MLP neurons of a small language model. Each row is named by its layer, matrix (gate and up: input weights) and neuron, and shows model dimensions 176-367. Each number is 128 + 32 x the weight over its row's rms, rounded and kept within 0 to 255. Numbers have three digits each. A neuron's up and down rows have the sign that makes its largest values positive.
After each neuron's rows, "fires on" lists the tokens most often at its 100 highest values on Wikipedia text that the model never trained on.

L6.gate981:129119153130138105084103113142139165137148130119179106095160129129078086095178173074136145087173070122167098135154136149110124188144054144132094162134075093144137175110165116089106097151089135157136071119117199122094085093127112136075167082159105182133093116169184118074135117198180123119117103132128085152146132215159147088142134170141069156113136153119104140155063085094103092096117169118104154133132152090135128144107152101161106116104121143119147109097149161136135144095108110182116144090120120157119163173163152190153111133145204139116159110153114159144185101147164156153
L6.up981:170164142123137167096168159150125171174070117108121079121119139106183136132135108073132101138069126160078099122138147110108205105136167108154121183115139135194134146143184152152082110156153113122135107101161173130105086165123159107209161114133114191032104173109106096094110126175160079138108149152173082150079158136207122124172143110103167101171101103166136141137097062151175134111091160173155092156121132174106129052117111124173102068154149163089169120086116136206112111155152060108099106067077135105157144104114115094118084171138141121135139175159141219152168144180115145201
fires on: ",", "as", "b", "a", " can"

L3.gate558:138119098132096123126161083076099080176079162105093106129105105155137167174103155166167186141121145100087150077156147118088145096118147153152105059110173138127110133182062103083116130166158104110137157051142138158179047056125112119109161110093137078132119135146069156125133158136126110107106087144124146129175090160135152111152136138131125102171153122168144125118126184064139165157101115158076181169151128177149106123127202118133135182094167087098141096212119082162107123121136150087095104133191119133053129114096164079167086079096101155115139118110163073145084125112134105064
L3.up558:116130116184110150163187123092106126158139108166129115118141148134120132070113137119102084135104188087118183150156155154097134114114128126084102169181182150150129121135145169096090142093147094121075140101206191188137106137111113116064094145151147088155061074142165079168163192143078121121119079121133122059135160090083161138182132128109236096120177124137152167090184111143152172157064107110077130118093139141192125146117175089174102168180150157102144105124125088140077157197148115110149080084160134165132140158104155162092122199096115155143116109147177157141138133137097104148
fires on: "os", "us", "en", "op", " cl", "c"

L3.gate976:099126141128138082043121139127074159189096131079117126149121175194106116094195180160112126117161150137114142187121110141130122078111073161116090152112136127116131099076123140087144088157090124146120146134113126134138122082111114181159064079178125125145120187138054137195116106095199102161181109131143117134137131115136201183168203123127123139163137083100192132113054122105105084145118137122134143130096119100110142116151149175128069134152088095189104074064147139155098134138077108103214125132145097081091164164084119106111089122125176111149168131127088122105167136146129128100
L3.up976:112156097140086168145115072124130142108092146095080117121159120117068136113127181145115044155087189159106159151108090118054103119128163163148117095155096157148164098140114096157104085186196148117138100149178111130132146110096137131143061152110132097088201100074148148108148168091110127157155150088102162129109088132161142058111109136121139161158136101162142090113155113112137147100130143169137121070148190102077179164068128062138093103128145102117124101114097152109041102153116136162157179127116141139149113110063093105135131179104126157163140177099112120132125204098127090086
fires on: "end", "it", "l", "o", "ab", "e"

L3.gate202:188105120127118069166131122138107093154096131195124184110149143152145123157145178108109123145099121150147128119176103117134068138143150131144115061098075132076118110148151088115083117077136137103107129164131124103099118041073091095120080166169127148173082080116129170145135099133060176092115134152147090146135125110096142135151127125136181118080146099101155092090164085110171122169090181126162100128172083145110139160128162183216031151078079136200092106100099081154117121184078079110132148102190152148141076161152084118129095150078138120107111148187118157166129110132133117141
L3.up202:044099137109115078185146100163118115103077163134190152117113091097194094136147121188090160145084063123111110159146143131107094139124159157143124118076135190090154075115165130091150173111090122097137107134102115155143129109123091168155139161118132155171131108145158122183132144146149233142090171129165089202168130124111141094067094160125101184096153097118143102135179116115134126173153124207158163111083139119112115129116171159125086099163107082154166177101062173070127176122112077121142070122079119158050093128090147075136092151151126042170123136135079154125143068177115169135
fires on: "ment", "ing", " career", "or", "and", " mark"

L6.gate16:079120140123143113106138136124112116108125123105139140103164162144141140138108123113166143101138162152115175106169151158143197144103160096122103133092140065151090089115096112198146064105082152078035123170106139148101147133115148133124149144093058130133106127137162106094114144139134185185103151114076119129199092156120135136112131125093138142155134124147154133114125162072142109164115107084207123117075145076191114110142120118202100126147136171123093122159141091124150169092115125143150132130204128180145181201048134162147165167173094099151158128119114120138127128127131103142
L6.up16:128161139137147163151096150141148120101154137141173090079105078093105129190110199067155140092121107092209130109090123103097086132083110138170162151178055186118197101087147163114103080126144145127150134190161131115123158132105181128092085137099125144086241113118130099078147168121098116118159102155114143152152139124117182187108119072179129141174106169111118145122090143127114117164133146080066142128124183184100157176077172160127129104105118156114078104108107102153090129136109038163135139114134127092133071124138101080144093122187208151150163155135121164185105078183095101055
fires on: ",", " where"

L6.gate1455:141168086081134145126143120138158100114134094087136132092100117161097131088145154107143125121090096135094124085121173116181187160176102082122118104112129143142122102191189113115208118078102133166100103153162094119154178140159136159127089180074097077155189157144101123138152117092070101141110119107106123158143124138057122157117091133174073162110112078138128104120106170122107145146182109163118161133068105093121159158128170127110095088126134164096188111114099136095150146071121082116158113103136065102114098111098094100146097123094152083090151060131124133158122135090128137128
L6.up1455:122181132131123140132113191175130113136127174104180144095058148134111097082150074097121128075136124055127138142123139146154129113117055081086151126103096099121128060123141101083145151122073167108151125140090082117128169137137126189112145116140101126131105165189172121167136218055125064078111046193140110059146171169112127169099144132128114083137156130197110078096096154108055095179136156190152152167137120187181144120147080175095122161088156104087171025136085139083165161124067120113112147101139068164106143183150138118141106131132107116082096116098101102089134127109145144113
fires on: "ut", "ri", "oman", "r", "ra", "ian"

L6.gate100:085144092093141138112124104147130082126111124123133108134115173129115148050154103167142094137148110154097155101118205136175143119185123112182116114081124091172094119102127134219150047127076125112100110176096164163128134122107167166163174121094064127108113112167164134150105124119098137156104142118085124113161151162098062171145156120092120097138128123210162142113126187142123156156135147095138139131110096054101113103134103171147129148101125171080143124119112000134142160050113138101154122115166127170113177138132158109116185175128148094145154116152098100142107146126153127135
L6.up100:104113171132165090100120121148099135131122133054133092098140106133163158059133155104146123103079121121132119099124175152141114146054133136183125155116101115107181106133099142158136086100110141147156085115100101080173093159120142130143140108097080177140188130140118106143105173124105130152171160164075138182063131097119190178133102135148106127160131151160126145129121122124134162114094169103078167110172151152093107157111115177149103070107124151119126088091093061185139165098089080155090140134130110134124096126163167083134170186155167049136125131108149196120132117126087164106
fires on: ","

L6.gate785:096105141128107090129119129167120088092140172149145088034128115109108146100123140053137090173097137085143166156110095095143154122161076143125089130165142129135127141147096157120098167117111131115112073130132070206087154108111165123137112169077162074168096077159139129139144106138088120147078120120118172149166113096127153155166122092176140124088161162122123106164149067124161075095162127124126116128141136133108121141149123093096073158142114117148162112108072142113042140101164149107111055151067128152151130141148141170073142120124092118154129158137172117082120074092076196124
L6.up785:100097133130043167112113077163125153094090130111110167102208073144119101126133122104153114108094150120115116140143122130155094139128078129127133129128132089092140082097132127111074123140149071092103062103127095117130140095065148200093121121146117110147132088096187129108177106112101135138175190212162102126161116099136124250131074125089100146122133094116125155131107142162155129144154182106088170081125122139093061168162136067137107170141123135075172118105100104125171155133143082166134088156161155149098140088140185177186089152065139094137134106136127174143140145170105106155
fires on: " (", "-", "ish"

L3.gate31:115214172083122100108169143144060114129149173099133145117119140152097127105103128076184104153186094146113184151128088084102184108087149073177113098135072099132119115107145100077126076120109148163101156098107080149101124100170092095179148099138094121071131160191170087178126102155151134111168123145122141077159115078133135141084149082104096122125135168207102098152101115121115163098170054176131142133082096125112147186124090132137066135092178130147156147158132148087147114116098105110130158110196154099089155167171148102098088049140105141096125127111161115072099134112131153123
L3.up31:129149112079091097183140152179151071154084151145121155104100105108116110156156148113108119110090122127093091086149153169067135155102134125130120055054134124094116133100147148119129135190126144105177151175109128092145078093104176106104122131101115185171122142111150140116108101118150090078116132110178123150122070135151075191083165161157137136158105077149157153185122192133060136204084128091140126074157168111139158152187124120125124133068119127126129096127071145122098104126121134112104128151133146109165120155142146130170185170177183100181143150100127125128141118195127159131
fires on: " year", "ow", "h", "ile", " years", "ro"

L6.gate903:160089091166117112145113108133184149141073088132152096136082144078107112155174139140133154087100120132179136151119113144157147117178153158142093151122101099128103196125082101078096156121179130102138174127122039118118139054120157092140124115125078130064111155183139108171068149149112174109176042122119109121105140097125195091142142120120117098120128148059130109110108181108194048155162080158152108164132158114168084071090163120157068092147149120133167121154133125057158117177119136121144140178113092103133081108167150139162126082152052122134124092122141113154065093172137197135
L6.up903:139078096115183169134122133057154124174107110125140134131128166163174183161131192144139125125083130177122137134147131086103068148147162110142060149174141124128142155125170103174128108138153039160119126111130151080103169122204065132150124140098047196108158159109127112096093140149124130092121095105122162134130108097110130147130185134120105189088129124195165102177112113159124103172095147145113141131070145158176138106100115124177101134098089135145148110133153144055107148109132153128092110085127167048146090173155149151150150036164103114113149121145170063156132153126122091103
fires on: " n", " N", "ot", " res", " g"

L6.gate1095:105176117104075161113111143131112154139096123117130126144095116169103160157126112059104159144174142141077172139088131084134140156157145108157087139134097144148131123091168164049113140125099122106117161209122069145115139120134154072067135142131134115092172126076200184130119180140124112101196131177083097122159143082058198095163119130089158124154129138135137099164098142163157090170111122146133111072080089169155159101155163134097162140137062122148107077132100188112146135157158140088167134092117190108161172086141099142100113065147143108124108088185159086146110175078171091065
L6.up1095:116157137083150138083098153127134083137121065081134131201183078102094175093113132105142094192120154051235095080143146119111101150103123094110105092155129137109134087128112118081138110116141148091173140170159148167099159088173125098112134119091118082102080145133096113162107134123108100125154110111176081102128086124194167197134101125097189119086087141124142164058104188071118066154210118094154150134104125116135177122137176128155116123077153135134114091111115091129162155098141165158125149120141130100151120156144069108133086136137114143164138075148121127162103076152178159105
fires on: " for", ".", ":", " to", "vent"

L3.gate246:167083134144067113132211111155167166130103095134160143166150115197099178069167166142126121155141115145104098155142142114100170144174140111118115149170086174110152159202159121074108161087150130096139090147110132135081088144141146118133131131098156141093102116141116091121145151076150129101131082136137108120134105140147120161151133048125139142079137172135195107130159172065104107151086089093132060124152119057122174155124140137151152075122169113081182107153122079141127143152067112177211108098191233113075139168102110136104177157130134184131137165158094157142147110098208130100
L3.up246:152142101128112126193115083136111101162109158091172098073098193144165140112173107132102112149160133161105139149137131114110113192169110084142111160153099109099190074114142092103121162104147101144081056076104118208156102117138091097069142139163144081113134165111195143130108124129126197080123127133108174165169063154082098037142136155088121064141147110140115127083084132157138125083119103161081087080143158100118089173100160118101217115147173103068119102182147114107118124168060095146102149096120129102111127178160124108088139094073122135177118085181163133169162111149031154150
fires on: "im", "v", "ost", "id", "ue", "on"

L3.gate1201:129116109075167133061149027123141130135124132177127095202152122136109077092166127140140091142157129074128092133156102149087092124202124156078141180116140164095139158188137171122120106102098184090130129106170117188160144097156135107177094079111127123134089135147134162124135092095106088140085098100063170136149085125126153114147162142123091172194164074193109107147101139107162141172130082144110126122153154175134160094199161106090136154102121127185109067167127115154131148151092102141121157055107151136149144122100106153133110093114145091070171061195097189189137090114128171129
L3.up1201:160135179134099174110093099145160140172166092082135129129202148098089112078146133132137124150140077092106110087168131120182194158154114102150122119096174135135136153161162134158128162142142117073141141134151068154131120045129193105132090158068078094093088130132138162153172103167121126166130138145115159135162108169101122160127147128163111132190162143198123060123157149095185136191166075162088130098137106204106119068140172196114145131147125048120110048089149071149149137134095099099106098108103113111156147106092124126105218142149132122121086142162142153163074129129103172183
fires on: " inter", "ter", " contr", "on", " 194", "ra"

L3.gate176:138091108103098177119168128079157178101118136139109107150168152156094153149103101178168139092141208094085124085150121074172082114109131124159085104086101174147115142145075107116127115107160155156149131158148113153114113166155143158061129108157136167086136108150156104119073127119065086129139115163101108145131141147165102076091137122129114174088122113149129116154092119111137234136113134133109146173122130144125073116071142130121151127136158106201147108090115150114108135168057077140138122112125126105118112153160103097094146146099154192191114080057088190138130137128139078127
L3.up176:076099075128125146189123084097155077201180166113097098107139160124121070167137157120141119164110183102114157056128131125145141081099174141128107177139137103124085122111075107120152137228175092111139179146138098101089116118083090166124133131142157085133170123139087115081106105152149111133116124110143089136098135166155152092105171107103185158143062157122128172139102198138174111103124082112149179166118130163137111107130199113071163073146112113056185094173123122133175155151094121119095114121142144103112125130159150118135103220150121134132160124103072143076160110092100158177
fires on: "ro", "ar", "rit", "it", "on", "il"

L3.gate523:157112152139159100132111138145136081123159114160076182166200148085072089178129142147158131154184096149097201126114153169150117146135145094185106178121126168046069126165144172107074107109089108073059174156130114149177120099177166145108092067124134121152117124151136093139113116113098076074149130070101079177159142140174134180131108134160110155119067090119134152079047124111193117120106217064135123136103095101166202130119146138128070162107209150148142116167100165129143167087178145115101194111157137120111143139191184159161149117111191083114148124140155134192156179146113101105
L3.up523:146140109102136094102057170092086107132178145178140129148126108138081093184144142126098110205130167180145124127136140140074203099118131110140111105157126126177155093136157185119131121134197130104141115117101150060157123095142137066151146166147165107149155131049178127070097105127123181120125120114137092151152089184099141166050134069109120133106118132091146180198067110081158153158089107087122118136196195158141134103085084119095030136069141074154146063115117117128142141105141096095129142112133141105109073135120132130145120170154177142144104165112160111139174092175146158127
fires on: " years", " year", "1", "5", "th", " period"

L3.gate1281:129100122104063124134145113096125150119113141106134113145136103169144148116097132080114086101233133159102102117170079089167118161097162129102214142135157096151134211142102096098167138114097071133191155087130148096081142151116142188110190149174105116071124096160198145059123136148136089121154148115116110169070095156103167119150152131137085141111135151135122149146088135112114147153175191156166135163101181142056132163131056136154175099110131118135115151189091167105148156164129138134122138113132095169099085138171169146114112167117154168158212186126157157173127128124170145130
L3.up1281:142140115165154154076129097071146122142176104072077112105171127149177174088146123083158090121139132154107143149163107124138101118152103079123170113096112168154095139179137083121073169153100108107137193096122086119113099130114128205197067110105082126045163112132097150143132081160116083188130130134139096148141031121179160112143149140087130156070104155157155099136115125094112121115182158211143128167094089125152122145171144149163156117153127109184141137146110139146106122128083131123184129214125113197085100142152175153125132158099114102071148121144124190109089101132124169157
fires on: "as", "is", "a", "r", "ir", "ev"

L3.gate1373:144147136073118151119084111159061094131151104143089149120175157113094152098091106157074112163111145146095158145090130116156107122180115153097099125128133118177165123209090143130156093106150149200166086091155082108099120107109130120087154170143146086100118157143073139168104089139076152147121149114168149123104136157081154154110102154112044206110154141127102106122138155161129145109120064079174146132127158128115114131115137098107120178105166068157134149115082167179134114153182125122101048138139121131076096074132134158112155121060103091128122128134206178103108133113192195150
L3.up1373:157144151071064199074151109133099087101169195152107117126155144137092101135113143149118125120134139139100165131103084122142109167112114110167038123079122105146129097130089081147161121182134094150134090092146098096123069089128139120151127132096146061109100153129156090152120133110096142109131057108104149161160144157120101178101144134170134225132108090127124100201139136133180142113155102067071170140132142132103080129138145141210099182079186081123113093106116146082113156177190072115120080169115074146121165081122029109109118130129113108095121105130121189140144083146125127190
fires on: "er", "ters", "ut", " (", "andidate", "ter"

L6.gate650:152139209115149139118101102133071108097121193117130129109108175135157149169136161060135088128136080089192120144112138154094141075148098156125154138132096169115148139109126176121145175080164179134135108107141082139154174108065153107096132124087139152084177118178104123052183111187120118131194174128147139142098138129149131129149134087177115151122157134080168135125100152126087144101113184124061144141110130172109107144099162182098093123068115118181116168125110148082133120147113165166081161095106074140132088156158138144236095068142216122099092159103160149104145124161099140119
L6.up650:074107159140085059143109110157125143137188174140170110164094111106120123095136133132146122138170115132144139173119155125098110169188110129137108112120054114088134119143117085177158135104093130116175082115123122068129105176153199097094148123131131178083149124120133074147112106113121128129118148167106144154100108109120184098194105157133123111126085154175114118119106166204163085162141159084070167141110098116131136154159151138125167147105078166089139112113176109141101182098117077097071133048142140199170121169164098106182136125097130080191113171179132154145066212120106154132
fires on: ",", "),", "\","

L6.gate845:084163110108150117165134158073106184082139151161125084084116169137215113132118163096156137096194076108079155155138125112114140138159133055189134084135061105135142121135140118141127108126107129162094131162147149090093145125096154131165186073085058096115147146121209106088149127162083104200052107181134118136158090157106126098133137086148081111133152175165108153116149165134152133129192128113130188151084074140118099161114119147122111143075124155101136078122110109143175137079157129128175104102157154094129100159153090128104155125146123095119164141112152105149113132151155124132
L6.up845:138090212104113117162148046155096156086138134119153121131153114119140124102143140175125181135117114117086118149155168122090103181134106104152124078165127091107117110110209138124134128125087065126118122175139124072129121148108133126076172127144117142116144095117118147118120091185126177086109135089073129137130182142139131099158158089128136070184137147249066149126116161159159133163127109119123128142137152112127170167117175149139115125118089178103165146120148083141126130122176110116092102185161170136092129116152120134070129117160132103131158167114130122180116140150151136111
fires on: ",", "\n", "hip", "-"

L6.gate538:132156137096143131115095099109082135104142114155148172200175112106108113110118128148146155135161070123140094118110158129092142100174148071126135117180109120152105114107130110109140099158136123124168172174149162166116120091189117127115129190056167141192103167120068100192080130114104118172106123156165135130195131130138161165180106130146095136132158097197067123149118168113154148123112173121116185147125179188149112121162136084093101158123138060152163057109064142119212145100105151098120137099121154168122152131108123032109140143156143172151119184074206156174129163137127180143
L6.up538:195157106154124113141167083202145137176103119093141122126142158147123058114106154122124156154097077125133072123100091149141141148163149108107123213119104077142151118165110198134138127124171131135167161132191150103086138120121107125104105121145151127143140138109161111123146155107175138141090105105080051158154110147104163172133166153143141173083125084119144089169145134110128116172131133166076122121135137085139125104108111134105059061214141094190133112107104125121146190095059187131117126081132109139082126161117133125109130167235132121076108139116170123128149151160141130120
fires on: "s", " they", "es", "ations", "ers"

L6.gate677:076100097138143134140103061164115169107094173116153148135092098095140111117098151070167130194122112122096154144106154129166176167151144185159173128183122125116138142175153158134177103097128164131180112074097150141108108191118136159093126049148129139109086092156133174063137151093073109123124097163161174090159152132184126097133127136142134176109128164146118146126114101078132110093107148178139136132155121110141135126145179175101124084158146089095122147095147074143117085106130136175061188105159121183178125118138112120135110118133255118139109175087152139116163079190093115080
L6.up677:058141123116136084153099089134148170142140164214169050103070088112187088103096157171101156179126121134137139090123165120178161166174084175106129088144157159099144096112141149151129049129108105124120060111126120134101184151133165162140125073158097146069143064175106140126165093173102078166145117155145133127114131159129154123136114189111145153145144101141151088132074138089125135121117081172118075166161173118105125188130192114155111141102139155141111117147093123148090113111146114145087101084092113159090077200146046056177111125164184111140105138076144165134130081107124112100
fires on: ",", "\","

L3.gate1383:134109179101091153131137101112093165095096107179112126129082152177096132116140088125156109149118114131129113166176197130159143084187107141158126089117155110168172113100136134163108162165144113143149109122134110148116093075144153066143183159139171138166117115104113176040166092206132169124252144141159107182114174120130112154086113133146126123158079101187141135111114146181160060138169119163119134135107137137143113154049141085143139093116140146177126108167119118128121136152160158136099174117105158133100096119124161107159080146088162166138113130156119063164160094190120093160
L3.up1383:115114116076134115179169124136104179114119179098124102129132138194121134127128140102096084110081128096110142174175180149142174102078142146100176111110156122124143095076063039121116125140144190110153165136174124109105060098166157093149164119121131147091086078167187099119111182136088123095099061156142171167155147117163142125146058119119153109153149075162133166162170062178128109128128133166113194124114067113130176121100113144127163122154179165119183155186134095123104162094121116120106163147137141174178098121112147102131122123178095144102102119164178080141126154067105206148
fires on: ")", "port", ",", "air", "ard", "}"

L3.gate1096:159082128099123145117076136180075157173122115091092087139106121198113112135108169148160111163080107110073099115106090160144147153074100128125151145121147134136112156124155120091123140080120156105141176185116163180084158106185112142179150153147119184131124104168141160078142125154146095133134087142124172161115085066144126146146117127163075161085108164161137123107117110092143033120165183120165123156165118155134115135118134155082057089127079125120127078108156150116115175153112148143140175144093176114096089164125162143124114147114036185095134140151078123105125120063118152114
L3.up1096:081115143078137137173160083147077137132136117033110120148097140146073152172106162130051110122081123145123155094084133092150129146119156159082080179166131121129136074084133096120168106159157141096165173091063147161106135167129138102096133118151157124138177183127114128099114119134138204151111156078080154122124124097123112072061220119113147192108090128103143117102105122150135199108142108133134123136148129118103104163121153128055082106136168146148109098092082104172162127169138060119166078123126117130184165138165120136097155126201123052120128132108064122129125178129101072125
fires on: "ab", "end", "ist", "ine", "ation", "on"

L3.gate533:108113130111083104172136170164157134097142110117160079134096064108112107154062104195197122090145142177115108056183183110161089105177115119106102173029165109219112108115102173108076088069134146123135055124096088135093118141124095137150176120070135144174177162132180112132075155098175113155148098161149135111111109174134120178117168179118122179105124158187107123151143194169122151182182117135133103126176142137164185131131158120105140168087200147120114065137142097115139130119136128098119129050126144152174091167098156187167121143161079120076141101120098133105139141097171162087
L3.up533:104129121131084079087088128146189091150117085123161119132130145143159165096070096185183108105136123125128169112143173174090152118117096130144154153080161101129143150061096147142140144093119112141130099141118149070126125158096119125119119134171126141164103145127193102152122141143148126105108098158148072063132146113116091195167096112123142106142119110162078183148145122171119131113106108098164114177057113119172128118095139184073159135114180177138112089132189098121090211144073117154109158098152153148165135209126118176113129125122163105115091165124069091089133099118144132083
fires on: "r", "od", "n", "h", "ut", "oll"

L6.gate645:191105079167148159115159139161112076156174100118151125097184121126152157134177166113191131082120097102150111135150105120111162139151143163130110132109072130128122114106126169131168096156090135127132123141125122106068070142156130184128155149068109076140092154103108114122139076180094130131129120120139138136079133177147086122232104088106102197130144091048154143123097137107158123045115161079107172160138154065081095060134130120072135161159120116095099144055143101138115169108131172110093147208068151177118121151103112173133110131152105110124124099136098177136111134134127195121
L6.up645:164127088155138123092128156195101135134121092082102152059154113111143113096180145088086134149125102120117097139096111128196098146074141072138143123113166129159138144118152129151127157103155113139164070163106147082120153126118165173151122097136159102083131080113130127133145108085159100083193187171132116160161156138151040100106126055167072101159149067111122100165146182120098130115128222154125112120165117144063112085110122193094124150150149074125143148082140128148082179083110091143091158195117098116132108136108134106099149098126190152096122099156099173101097111120131114098
fires on: " (", "ust", " at", "oc", "ric", "ant"

L3.gate86:095128086146130142101120133134164085114123058146129039122216132121142073164163155168115080193132172075115166102138146146136108051155160140152173110133147127096136115124060136114099148108130089148097108134112043100107139109125157147085097144116146135111093116201147129136130103166172111124155195098111165184134129114070127109188132168069155094108063128109154168140155115119089095137151136134121158183099135135231129170178173142150115155073160078145114089112114158101158082166091146145108182112121139144172106207144136184111113126101153102108177112153128115166094128075127072136
L3.up86:148112152078119190153147120079114167119144123091136146156107153102138145197115112057133097193128198152080176163095162145129139110143200144205108174144255121093152117128128123172117197115138147113074125088099117146093155104138156173097167128138123144164138001087145113096169122126106165055140080147224119150066151141113082130127128155147109096166108081140100193137116111132085166141087119118116199096159207130099132122169184107148130157096128100142062159153136118130143119157124166091111114137094124094154122122107144077119061084181133121161131111141142121175096092099144108067
fires on: "N", " N", " K", "ial", "ation", "ric"

L3.gate581:046147158208174073140110081139148112134209128166110139143115170127127103128151130138076160075131103164132103123160102154102120101132122076177105116116109092120124104089114093120163143119144134186107100142109177168148146180177105145107126141152115102114136128075116087146134100151107093088111168124109110139165145095130079193102104162130110140119142131132070161105121138124184135122083122039192144022100158162122127130108127099158156128080049164157140169143105145115122109116102168112118111130141143162132151189084141085075133140153182157157103169213107160087121128147105148064
L3.up581:037132121077144083140185157131136100141078105125079121062141159132133170092157121117162101157143111123178132085109123091100125137171120134097119112098096114103191121117112157152126167138118134126204106157117162128158113193156111105051112193192131100112125153121155077100178116166072148066156098144126146163133173144119118081180090141111132132132162188170130123110119129137164130142132100094114129101182154166152133176142085198095097120116119200137165165154130117106115153141103137189086132164156125133144096102170178121071157110139123112142092133120133181126171163223140108080
fires on: " took", "iven", "et", "ot", "ace", "akes"

L6.gate472:142126107116142041154121105152082135106096095101143132178133121101121065105158092120125128136121076115122179170176131130144167088067156184079155096061134144169133138112123136092177105172085183122111187168078096117192166157127123105123146149055141113088105148172115161084165085059095094168132134164086156117078092081139115121061105094111113131095162098163182121112126147084119132121136132101103139117118141131140185136142119114053106100097190149148092044121125110108119144144141128164131099150122075169109199073127058069162095098095116108121169112117116153103175124084154109134
L6.up472:157111141105132111126119088096075119130120178119101196101114102102150126148126105173143158134132198137185142102099069122079120079187119099174092071130156136136135161159143163108103108114103156191132183115074127138140107137071124093142176130048161176129204102150200181166130062091127134138193131146118105156194114153121112089139106071179120147105105059139124076126110109049104137111127090189090153126131115158061136176144144077117124143080083144143125100027069128131087129135114175138173131100161157142144156102158119118191091066117156124105129137110110155099155169084125116142
fires on: " as", " name", " of", "ion", " named", "e"

L6.gate1032:104147132184152162141086132131131148134157133169148179096092149097101136078195097113155096122129126094185140177128180157121138108101108178164093162155115144121107144124126156151153124119094151145138140143155089109160129052141130137110210095169141133122099109127163079153106188094153101132134104076138103134141105114129155206143104133099147097151152124127163082165178100130070127179107143147213117171145134178109176139194113084154180162127005120172137120120169141148173199100104173137135077091175177115178129110163161159131147132079104085091158131138155126105104138104116158111
L6.up1032:170185101099134128161185150135169097144170112085141114108100144154121151115121193135180123149152144109103115163091201185094048170134080108114136119143134150206135191104087148054136097103162073119095133108104125160060153125176097133129129121198068130102121186150130108157145154161099113131100152093167106122175107128088156137158171148124137015103114162117154092106173117087108110190101075088117103125151115162124103100121142106129123137100136096080152140149156067097107103061102076132103096154128090115122110087115155134156091104120103108094134089099141179135135172117096223106
fires on: "im", "ri", " exp", " resp", "h", "b"

L3.gate554:081110107122120164145157152143108157086125134145152091130163105074153178153117168171142126159136116117193163139109145104181158088100094108171166137138142103100130172145084151153018113215128093124063097089122076106139069087147119112118136149135138087112113057082143149145084147171140086128133169141104088154124127154112108167133130086158093164105072121123131140122140160060120078083150129170143154103115076139107146098112065130107147131048131149112133123147130169145171182142181115176135102101122149178162112115084103119153106110154129134115171161121110125119096091127115136091
L3.up554:129143051142071128151157125164085126146102080121158114127182117150135139118177114155137143151110139124146102152115143093138119123160164154188177077138118118169137138073123096106108138120176139148086116119075145069126142160121136122116162120136119190119135163133188096132140143153071093197192136110171173110111130127121112122155102151106092125133158127103128114132129148085131118134123163173117041139166142089074138087179127121124148148138190179033199145146223085131090133192140155145173110072161187171128088172095090157108045193133098083147122109144121166073110150129113121108
fires on: " can", "ur", "ot", " (", "ust", " |"

L6.gate495:143161137097105189113128151091079164116119115121056134096151100110183193126118082159160086019151142181146154127126151112119144143092125152115136120100162134125099205123095132082132115121097143171173157112118124121133121120085135104142179146099141105098117065151086087151135123096144119105086109109113071111149120108177122176165105170113111131086143173134068065156142133095182120079095199100147132129106128131154160156102097103136166150149128100147097169138092129200130122108136133132114193121144124161186194108160095132064154143131185058140121104128109142176141130112146119102
L6.up495:136129164096140093143176141123135092128101124126056125105112111155182144145122165083132119145119097096094148102175128158177063116186178116074141137119135182128201129128085131157152154093178107139160106133095079132083144104171149127094157145124195126148117116197091078105120082134144211105127104089187117167126112121128123147159145128196162139077114193098131112139140061135054101134110150112129112068123121143112138176154131094148195176102126112141144182100092128100197129078115142090079101145138166134135173063098082073121097163170090144153121137069080114127103150074100110091
fires on: " m", "'", "m", "b", "h", " in"

L6.gate498:106168191124086170100086139156105121141171110113103140166117122126194082057121164077170195095081145144039174195099164179058177185115114112134143106137144104158126102140182127085148156082171081121131157121211107137127065131119204101077129097113178129118154109134134125154165123153133151109122142145124132146087156101094116092193078167178143137095090069123106094117122121119145084131110152149148134141108147113128086107146153102133083129099194162142164149134139109140178101123108165110170123132138145097148099142107149124141126115081065183178124130168117159173175139138176131189
L6.up498:160195066111139045212116135099114102156166168120140146172121183179171097176085118069173132140113126088116155133130137108198135152129117120188131156161145156161106152109132212112158121112079144128196197079177122077104108081074167149109101105080155151128083157139159125144063157121147148107124115094111129129108170156093159075087150140195115123176103082116114124112108092159106132159107166141090147061137088101119088104160138079155164178140130136137124114175128137140158163078142162099135056131082109110109133154147154133164135109175153126119085127127140099126068161152157090076
fires on: "s", "ers", " members", " led", "es"